From a checkpoint of a small transformer trained on Wikipedia: biases.
MLP neurons of a small language model. Each row is named by its layer, matrix (down: output weights) and neuron, and shows model dimensions 16-143. Each number is 128 + 24 x the weight over its row's rms, rounded and kept within 0 to 255. Numbers have three digits each.
After each neuron's rows, "raises" lists the tokens whose logits its output raises most directly, leaving later layers aside.

L3.down189:130124127118167136144123079128155144138146138141147156118113160112141135120162123121101116133133129160122112101075113151144086126138127120120135091096142190156168086127125113132160110163114119096123132159122134105139133158171129084119129147108131133142091129130125139124140095093101158135120155125117123112178159151131173128118097153138127136124100134136133175113098137198143112132114
raises: "ists", "ist", "istan", "ific", "back"

L7.down7:113093111124133140088078121105127167155090094136146125133127111122107133160099116098140138110097122104130144107127099078145176153143157125127130140134135128140141142134126137126183134126100196133097163123135138166107193114144159111134124125110104140130083105108127133139145165138138132103144089130134097113104155087126139125137117099145150129144125113123107139113102083107117105133164
raises: "ur", "u", "ura", "uro", "im"

L4.down704:147124167121093107102107109106138159105119095126155140167137116106092139134136103148110135137156139168110140103111100114127122141146121109174074138093158099136183152129170150164127102177140110108106116164114128133117129113175124111132094093141144101165127127089103110132132096114081122132167088158159111136134143122116117139108108148154135135061171145146106119096130092126137111102157
raises: "ic", "icle", "ica", "ice", "ical"

L3.down130:166119141133104191148101157133079112113173126134104144094089136136154141131121148104091135176101152094128124143110106128122109144110110134119125099133116141141126123131071128084114072173092088165097069188124130137114133143125106104146133102120147140100107116128147134112090109129112133116141123140112146135138171129175117146154120109124113163138171153121133130130136143135136157107118
raises: "ical", "et", "ice", "ition", "ices"

L7.down146:140113127155152151154125124155090155109162133079134123090098118129160125129141092082154136136166152107133123110172090153099115097131106122185144162123114123062111111111125128083158138126166098139154084134162098162133103137084141137159166115135146108154125086122119187152126072128112127116148126158104093131094107112103152141159132165146108106127184143126136089096162165122101131117116
raises: "'", "',", "’", "°", "\""

L3.down733:167124110104151135149087154156135113153100104134129124133121155160132075115142140100139117114114147121160132095172154161162078128144182152160135120133104149147128090098166092117144151113117111091099141136093133119143115139111131161143081124069088099137124110140127107148125134159146136122156176145095107127125107126109134099134160172106171120141130125149094148124107100089119120137154
raises: "t", "n", "ta", "tr", "ts"

L7.down455:130108122089093134144098115117136148114121170137138115129128092156147148132090149086149150077117114104117129090168097171148161111102132175147120155128115127127133170118159122101141140114108080092102081116134117134132153137105158116117136116153183139160105123129183165092151159098114110100150101160128148123101093113122139107131120088121175166138112154090106126101115138153116147125118
raises: "hes", "ured", "uring", "her", "hest"

L4.down610:156095139126131130105130115198167132161125122161110118133154151101113093124122096105179115145134151117128207102111148152145135141129145138130111136195124127161136106142128145161155109119104154114091095101095115100120115106127149167158138134075156111135140118171114127143183141078154141152169127160139126169113133170096120101141139120134132067145101158104095138151156140115136138071111
raises: "ular", "ulation", "ults", "ón", "les"

L6.down602:137122120140145068119130150148112133115134156131119150173118118154113124113133138142142088136140130149091123143101198124160121113128098140143136121141191106117138167140099127096134136138127145134107160116146110143142162098128115112124124121105119170150139135158115157128157123100095114132091133112171157116155120118160153131146102101158129127141123157149095128106095136082097096073121
raises: "ational", "ation", "ations", "ah", "v"

L7.down445:126127097094116136100147128168115079121078087109139088130090119120140141127131128093123152146092152108109133116109161117110124117109157129146116172166150151177089141125131113113076140159107133092108112118112131117166146164154119141124102169147092123148077183132074135123117091092133126128152141099116135129169144138149149130174141122151106133156145124090116111143140139118123129107094
raises: "1", "day", "0", "6", "3"

L7.down254:157119161147142123122180150169126165117121124108137130153081101147120106129138161182113118145122123110105133147107125122136116178125153116102152162216108109126117136131119128133164130133186127156120150089151079127123128110118129116169145163113165136128117080113124139156130147071112109135106102116122141123153137114103117129094103131151106130134146128143110102127159126114143114156093
raises: "al", "alk", "als", "ed", "ald"

L6.down242:145158125087115175116117120099141103148130078117072119083084130176145142122149124095163098100101151124124131170127089147127130113104117094137091130117141086174137165132153119105124126120128145135136115182121101136135098139174118113115084150142121148164086151100162066133116142162088154105139137112132124154170116117127105170127134115107095141108125090110150176127135109093145150109113
raises: "ical", "ology", "ological", "ician", "dom"

L4.down475:116135140115132177136113098145120133146116113124143091112128142161107189137160152145138126091097128132168132129160083101071170079151164158144105147171123149109097103091147098146148126119102119176110141087127143140173153107080136113082102158081138138132170122150141120126159119110123106087128090167133142144117110132116139093111172098143122119164132103091120123113112112137138130122139
raises: "ure", "ures", "ured", "ur", "uro"

L6.down18:163114136128081101130122158149152119100129104126154116121130134116117105139135135114137123123101128142111157117082135134132125093171128099144133088166116149152142127140135137147079086129116133128136121073123133141115123084141101129160128180142144168136124129133142145124085116095130115118169141142125151115159092152149130111153145151142102114141112106153195122094136135132125141149160
raises: ").", ");", ".)", "),", " Succeeded"

L6.down654:107099152155141161131121180123084111099127110121150160163148126164115114111142096157109105130147108102161113153125158116090135168140151157158151165122123120129113138094109171132119156128169155114109159125125110144100158156152108118068145155147164140152099166118170114141145128111105128145129163113153168097123119138123132114134103155087113112126114132153154133131141113118080131114083
raises: "ings", "ing", "ers", "ants", "ments"

L4.down16:154110110154127114110148123158092160116097158143096129145115098101155136128163124129125110141112133109105123130130160122135093108105135116150140117092128129135113096137162124131162162114165115116153184153122132116085146056123120170136115079158139123109118136165168121116153102120154112107143136149126118173170097113165131136137137090144130144137071097104153121093145147153101123077155
raises: "ty", "ment", "ments", "ruct", "ann"

L7.down477:101142141124146094151103148140075169110138114115131114114124157165120146138148116121139148107131131105162091142128157146137125077099087145140112131158113114170113134118084088154162142092145161148100107113120116146121167145097129107135141138119146154116147091121177129117148079158111143116191130109122104109103077137176128189181108128123140102118134114127100130172080147118130187127112
raises: "ation", "ory", "ories", "ary", "ations"

L7.down177:107179145107123167142140126118168132113095151125126113121116121093136180162097105136115169110133114147097156165133141071161116126137137127153131128114078133135114145156152145111093086099150108119152158139118125144130124110139143157070078123115163143111191107151117135115133144141159098124141096154186144125136153122115091114133119155136107133133151111157122114123138087131125121120101
raises: "s", "sp", "at", "son", "a"

L4.down659:106157182136131118139092117135138166131173130105155130110107122137125114135092143150115145156139152173160110137097097128154136144124138145114117189144131157086100165133101106104173123129154102117141124102141123128147126145113135113139126109101128135170085115134145159147112135159122153155102133127149172081143131133164143110115081105144092171106120119140128106147113150103111095100134
raises: "al", "ally", "als", "ality", "alt"

L3.down645:167104093115168106091130123141164116151146143152133098128111099132144101169138172128098103107143119158146150143109132170114100104093102151107157131166143110152114137123124129138104124149131109103099146137141115172144145146116090101122114126091130154093108157110075121137115131105117146103141102156100174116162148127141150147131138115100089192094125138134117157181141123090120122138109
raises: "ific", "ists", "if", "ification", "ical"

L7.down454:088162119135147098144155120123148117121149191143106109127112156158123117125144123139131150131124150157096136189099168158103107111138158131149098148158143079104136138135109117112139106132116110125112158108157071109126178116148109109153148111156139132132112144147118093121099135124147122146099132141119133104129132149119118101156131128115086145122143147084089143124143156154138096085162
raises: "ial", "ially", "iety", "io", "ution"

L6.down450:151124173096144149121145166124154105148136125143160179101115105123128101166138115181136134147139111134108108132138114134166124115132134086115130141162168142103100163070145076089133159137108072146104133134132128113143141140112142104129112084150094135151101134095154181130129114126147108135117108168105146126144193145167149138127085111151166151096144107107112133122125141124146124117160
raises: "ics", "ically", "ician", "ic", "ical"

L3.down562:122132111125118112136136136160132149065096117153118124160075106114130133150152100112123097166158133130117116147106118077131103152130111136135171123142154102104097115119158115111158113156121143137098128131106174098130147116093122121123120091127135151111091126119099112107153129143146133121132079133165141092144152119141171141139123125096134182156142143146152145111079149111100169163124
raises: "ach", "ached", "acher", "ac", "val"

L7.down406:135120135163119168118151167140106136142134167113057104125102149126135101097111110105158133098137131107126153122114123156159112123163166158156061127156100162119116130130114122142125110121168167122159114125098101120116172163122129155134100165119100119159115153164160158093131121084136127114133182170098143120128107104112164124151138128077137099201143126126155127123095141168116118159125
raises: "na", "n", "ches", "her", "hest"

L7.down273:113111134128124121104113136140116154123090111098125154107159130135175109132091098137117138142140147146170129160100183126156160139120140135121092150133133125107108172197107110089110119149112154122185138104115102127126120112124178126135162085144107130171122098134106126150125133119129175109155170105149097102132112099126197139124120113129087127183107126111131150092094106138133130116125
raises: "ally", "al", "ality", "ative", "at"

L6.down88:112103166173127114105115126141139168138163131124156121125145118123116097125195122149155109160186124144164155121126114141141141113136122118151153120148129122117099093090150148113137141135095109132125140116117172152103123145116109102106161106151163137134130117119112135109135109073097071106127159142101129132126108145118142162166199097139120099136085131123125153101118094162127155139094
raises: "rea", "ust", "erson", "re", "ers"

L7.down540:118123158121132156183191131127119160117158069161123172109145146126131124122140083099133132110116114111152095118159113110150116134110067118163112124109129129147116154143135133147125159188063176092135154087167130067121107122103116121102194127131130164109123139146139138147120175115115126152120139103148103133127134138107140113145111133117122110105128130119170104133166137092101149154143
raises: "ing", "ings", "ming", "ten", "ty"